From a checkpoint of a small transformer trained on Wikipedia.
Size: width 192, 6 heads of 64, MLP 384 SwiGLU.
Architecture: rotary positions, no biases in attention or MLP.
MLP neurons of a small language model. Each row is named by its layer, matrix (down: output weights) and neuron, and shows model dimensions 0-191. Each number is 500 + 50 x the weight over its row's rms, rounded and kept within 0 to 999. Numbers have three digits each. A neuron's up and down rows have the sign that makes its largest values positive.
After each neuron's rows, "fires before" lists the tokens most often just after its 100 highest values on Wikipedia text that the model never trained on. A number after a token or word is its count.

L7.down82:513484527506504484436460545515491507510539528426546524398520562533582442418447564507477463509578492587482484465557589489545515457498502503555540526507463486504456544579491453500485554549379489482411534523453432612532565530616596400540513494432448473448547429507485568493507536527515551443457475502552444503500486496511437472461430505498582480383539421472438569443448520534438492511413520590485496492403441566498503443537492502497505444480479485548472387476598459408513570511545519537508480470476626547378500481535483528518508519407568599508553518512468545601416474516478475448
fires before: "ner" 16, "d" 10, "ri" 8, "ning" 7, "p" 5, "ite" 5

L10.down109:482449574517573532541564491544432527535577503536439554387460454551422402599510602432510488538494639422507467547592463468582467482450588612554464445513485390518481508441529436536588533514502426594522473484478511533505434452551388503523482504456501460531467543412439404482558456521519508558460466480542553488556543459424522462555542439514479473515493512532477494467503468482490412531465431515474460506463501530416566582526490506556523546481496466515551441537419500450556489517562529542546475482565501572474511493509498481561439380362471536507524478548464544447418553500519520544
fires before: "|" 53, "|---|---|" 11, "ment" 5

L9.down316:506541417536530637539500479538426535465455487556518531485584515583434569582421426473502509450521494498536506483482466468522592512551541534501457424607440456406506485573478498414499570512498526515526461471409480507606520485569540489539499474460532488482441481499547414545579514400394551643524407516491484546429355511518471478473457554493479404506481558513476515534589479487439547489546542543442427507566436484454515351575554509553534418548455548512474490451509486558445485512459501487537521502534521497523538454592522500484592505414502551548512433466477496467493426470479506519
fires before: " the" 41, "ing" 8, " a" 6, "ment" 5, " his" 4

L3.down321:470455455455466510445408515532586546423581518620502522508493493497438452516512532495530437501545510520556458575562482449485457527501477524534512521443475454469480563511539455455482622458525529406482516578422476639487538452555506524518494462486593575480461382529501501548481465492514493522503525573429432550510466422446652538524509487470404483439491573519424523588493409481426556471555567492544509516501622489515465466449529485540539478424529453460398531424526431505510470524548548475410498465502472473511589529508541479605488460616505562479476422494472518478541471540469406582
fires before: "s" 28, "li" 12, "em" 11, "d" 7, "lic" 5

L13.down356:500606422510531496461472553496541499584456502418470485423547545566508442506493483524563507452448479439541471552510492563530545486544486535426543478570468452547433543429480473606556478498517498496584558436537452500519510527491565535491549551558455464440483502621422450517549569577458534510496561440477602529447486481592466433509615474517570536520477493473569548466435553490529544503478402506374438546514550454479494504497423455362446420460444506598419513501531524518506547473524497506479506396375513520476467554469556427481543537427541490379503525482513498432473440565561465528
fires before: "ph" 17, "d" 11, "m" 6, "er" 6, "n" 6, "de" 5

L6.down160:509501454535530523510463458565487586543460522394472490504435483591512458555456435560466482424544469504453389510437480533472441452413473515560456488504543494532593506539476543523554553467503595549626511564513511503520632446478492550429481557523492504450478516644487564494475528527573478449529459577392594511427490538513453497478484517506533516470543463496464585536500522510442564510403580580518478476495385461510458499557581474556547510374488449439539502449468528496470544408493410433533461412457530545580467483583457503537435504541449451501502453543474518504507515463562603455
fires before: "," 23, "it" 8, "end" 7, "ite" 7, "lo" 6, " the" 5

L13.down353:566453498453421550465496481472500544443450497525538530554523530542548524478424541522452585598499490531472518477477491529461606570502546488509568495417454455579460469513483554497459529528532482523486590473422497511522497562507575431440539449504435587521509537478482559468538482490492497476449490573432496466489501654524450503510509392405524540485553556532523579536575504481481346477460371463540485516532559467645508404513428461450471506478526468527522511429531491535413551437535540484608482529484471584582450542507486529534487559552488512559470447479417440504434417486405572420
fires before: ":" 22, "ed" 14, "ation" 8, "ing" 7, "ition" 6

L4.down227:432470446418416566463494462554516603574445461450520512493570477558487499564371466492490559489422388554559457548489462477610490503492615390449454521504459514408448502584495489465490569574524516404446562556525477439473443533515554550485591463535476440527465583533535435550507480475501429514498446451499497484557527577538558519490557587511518529541457464487517456570537509523564490512404445412564507477464475493460535536447549527480485589473539542506445458465547453532423508641523481525530477511521526575509443481520463523473453444450473453523458565473593417544581447520472490410
fires before: "," 39, "ed" 7, " to" 5, " he" 5, " the" 5, " and" 5

L10.down318:519468470453501453561443488488598388498466490517535562548510478542546510550509470512539565316541478447458539513513604512445552514524545465452525519536489445574480486520489489537508439452545509470514459556506567556402460493412534550478518469420490556503480552474513502441528495494474525528564511409444496499665476501458458526457595528579651571555434498494454455540578582480497480491394534458447539464463443474479556504552505519482476509544559530481480521498374424459541544415505546555459543619531452474554465421550472472449556509410492533501461447401508456539491496490578527493
fires before: "о" 23, "с" 7, "и" 7, "р" 7, " " 6, "а" 6

L12.down364:456486480486496586403544536537453514532518563515519502518440516463478443437605407480580494562456558545539479536414441471549450529538496448582521570501561575603505470503526402457505541636455476506505452523475527496503436490558495445451533573405531598489353519495533517444420477557572542503505409539515487532473564511605536552518519464476479497541398497451420454429545462517454497497470451539398431457432496501601542550494526367530484514507482408475467601555551497451444450529451519471494434475574534506509507503525439573474510515570477470504586530505475535442508528550552487524
fires before: "ot" 14, "und" 10, "end" 9, "man" 7, "er" 6, "od" 5

L13.down234:542430508441480558475490411498402594480595535542559451514520529445466447455509521477466520386442445537604445470509579570565516465525478511404453491496381476471460545506445388439460520446578509419523510492474487588492425547554470486500452463525531511536469494426431444516513637478480532490462607532480496518449588506490515471457543482536500394556485513492500479489482485507424504474432542451532493490384583620614518490454499612479576494503430458447486501633513458486490535627478544509556464489530495486575493469528614494511511501458483463509509468516511487457548522493548540475
fires before: "n" 68

L13.down252:559573544489474535490587530552473438392508416518470467475549400512491479456481436490510495547456464491522455543481457491539557555619450490476497505529531528524472526491468491449485528517450430588570416500513537469403538527629590523470452505520472552467508504497502550543576522435563502595538519485503522493398468489558500469391463499488536531491449486410432532578372422592567558389516423490556526599412405500563536526447510508500519556493572540564474490411491527533445531604438464420515447429451465507508508479567564539536485542497482506525556492434495500576458589471557460512
fires before: "," 25, "." 14, " and" 8, " in" 5

L3.down330:529505558483514343477461519517462486530524502536512530506557478515460565449506488460521498491506581533515426518483532528477474543378454464539495482518538478524442457547549565514488469523491469486487465474410518523504476544580490428506477441602409497514539508528434539519535605533473435440563559493572637493549521491583474475542464490521489537551487431431516556564409530476408488485478457511533413540475428475473536523513526470498551560539486476504527548487461621512520503486522449475544498458567471544550488512516480538488458578190477443517520561558475476401477526478541472453
fires before: "ci" 25, "lo" 6, "on" 6, "il" 5, "und" 4, "le" 4

L2.down201:491549532417560479527525535507449482467529554519502524445385468474484488432396506552469492434482435498463464419616515479506435520566531518578510481507433423562559539497475471459481532456440517494441559603525557545478372476585549514546632581497411441488534452509500514434437552561465562574515499576474478487598455470456469486579447507563469479453601398463558466429580562332479540486529474437539539456475495515530498490500515442481454529523501515523491458525509469499513474470474564514547575446478550454497505506467534450567465489433537625432536468573465505564528447526548573522
fires before: "C" 18, " |" 17, "L" 8, "G" 6, "T" 5, "E" 4

L6.down356:513496463527517655572513450569546520525560437561403509429559431480477516530470532502521541502462425490495553386494492493486572470567427564545516548462483558407483461510539576439505451497602527585526539482526448518463457504529541511452567500550436509522499572451464587533427511479453412504479630469519625451387454435566465412375462514464484524554490491496485473493512450526529505524505525493464517482551414484537569529432408459564553498491446562564518438459575446424515518462398533505494405513525490538431570469550494522489476454383522486550519519479521525539505499490547556570
fires before: "ro" 14, "re" 13, "ade" 10, "ce" 7, "co" 7

L10.down29:526607574587531477475505510535446322440475571452450386474533502486504462405547562523545516466510487534477641556524522576464531432570520478453546440489505568568463535417506558525394484476479529476442460452519463460573487429477584544488484535576444591502453432478610513470465551511439474449586507496564504416437494453510497456524505554476529436536407443493496583479513427493461481408611487531490404531522573518525496544445483461476555583510493528552472519497567458535455530470481521476519528490480574486499532518469515494489525534371429543552503533501555539515480488493386515462
fires before: " |" 30, "ed" 13, " by" 8, "T" 7, "." 6, ":" 4

L2.down322:559504549531589481475506498552405420454448493572466572425524566486532469452526535564444469521461537549558527519535542508537528452477490445443461526459533596538553454450506452436425468503548526553637463390547499506466505478530481475479501434458445496499495468442477481536555333543486554443582491508501513498455536580513521436491556619501472492555518524462469515418458487518571416429592539416452510578541577492567442484555534511536544495516538608512430492605512410529556464580458570529535431514494472441401473481511544496453440540533498548555428479432442444547474451436490537466
fires before: "ed" 19, "te" 11, "ted" 8, "ial" 8, "ut" 4, "if" 4

L2.down316:562476452501506567537454547521498500569487531495474475448509527494476541512448546563457511546451488578447533514469556563500449509494474454514407454448467496543444538496407555494421520517502512493508534533450477537529451577559564530484560508507452532530528584512442470513459673443529508559398495565492514473490431404500564531535488468440589560567541429396609536440521496429438463596514442463535502508538374527568511459559475419408481482513531453623472497472452467468500417525563482457520516519547505502473503446569543526446484475350530437533456578542431470586530446548442579469
fires before: "er" 26, "east" 8, " Africa" 7, " America" 6, "west" 5, " –" 4

L7.down2:566533447507510471572458527504491429500459469509478427529529534452459491491434470474575516468477524543491490495594533510429629477510437470579575462495562485516439487497496418543475545531645495498533482433598513468535436486533495513483516476515444458470508547538483534594497579454634541588387445505491441521503472638483528502486497465543600473580472453514502592530511554519474527521478445531523469478489447444410544457492531528507499497541469470687494525425552456483525511440542591593452497527492404460521437432473476484584426522449502482458508494419383506514531439425515483456
fires before: "er" 15, "(" 11, "ic" 9, "n" 9, "i" 4, "ur" 4

L3.down295:492627576411532533510354550505437524495497461522484399544468527538548509499527478497457499544531540524436562534500490494476451477516521434469498508516438506466518489522413460543572597425465477490543530471473446477489518510591517475477488490414477412495476505470579538428379557523483524462535474532473502602503479506519467470587479415492397461486525468542564502550606478512480447464586543571437518467596526509544559576466539497536492450535549428444596562550536493499537442415539442546496553589503449568518449477534504480451471573300487511491559504467449553460563533403496498496
fires before: "er" 19, "ol" 12, "ill" 9, "o" 6, "en" 6, "ot" 6

L12.down346:523627476446525416505581475466416436530453506558496455479595512510523568571449536530464436566481488434442500571510531523468496495520465505450519444548430504500366446456533514532514495450485475468488406505477578540483448523470542498480528534504484510440605491483444477573477499486420558419499475541402535477462537494483516461552500450516500352507471541539596570554415579540509463531449540495539489483480463454553484436626521539513536537576488515482439473439516512576574536529508429507500485500444524377527504476563425569626543435599527466502537538386483451585546480428545545520
fires before: "it" 22, "ved" 12, "duc" 9, "ig" 8, "my" 8, "ru" 6

L4.down155:507624446480355489469563540564498463397556560508534557541471525508493498474476518471619526443462464500493499436426506418630415549562443507582426500510433453549457469488521576495499425638556530574485502560573530498415463440510518487537423514516538509579504491391493426428433463492512469389505493440466458495477469439540397434555542429516486570504579482521598498559553436442565539484506455570525503464528520477475536551457606521488448512504495525534541492477419469514495511539501504441446466517504449517517495527503610494565474477383455534449516506529511483531546507531487555538
fires before: "st" 16, "ter" 14, "d" 11, "form" 9, "dependent" 6, "do" 6

L9.down371:589519416501546404461513567550495452501510503523457428452520493519431579487416512575464557634516443416452485438482492394502485474495458497485480506527512490470438585501497523483537600563580493548503578403405485462446533348519512512502473456531407605529460502513517583469561509501536476529418611570483424556511515478562527501503517474518572556501549478529541505500503508526465436506499606457456484527507554522496478539531433544604452497487532475520524530557465549507489450427515466477486447563405424577570502499416508396550492431453461528401538556498467467500430431533452578481
fires before: "d" 13, "ite" 11, "er" 10, "a" 6, "ition" 6, "it" 5

L13.down370:455566386514492452445497482553501567507552396447559471529477502564474406445462533425501484606585524528537550493498484511526479519445526485465392568448439492397453522495571477467640567525519490475391480510430501432509432453442574493557519463372514549424483477496553443523495490501580520479513645469558478530432496517475507523501542453482496541592418490565572593433510503418471549540543547503555503477516544430508504584516532475438553481498637478454399572461474507488541605449481519453474569519495495419469436534523494491513518522507527455529476565501563506528439459482460520478
fires before: "et" 15, "al" 13, "d" 12, "ally" 6, "ation" 6, "s" 6

L12.down220:464574521505496502535480530461490539491480472495511518496485592514539420553464479454505498486522492521479548514543502531529528581556468426400423532485459535543450540440533444419504514500568377534611530502506498499560470632527553567491467518535440515475431452525436559532466625468449502583472530459551477471499456596532388527494476473548464472416514418519483529544495505555548456481424403548443559524517569472485470522599460447416472532429455552515490425519538382469441591582473482508591533419495425492503577490523520394491578522594555482542583462479481484513431496539517413418
fires before: "y" 22, "t" 10, "pe" 9, "n" 8, "ce" 8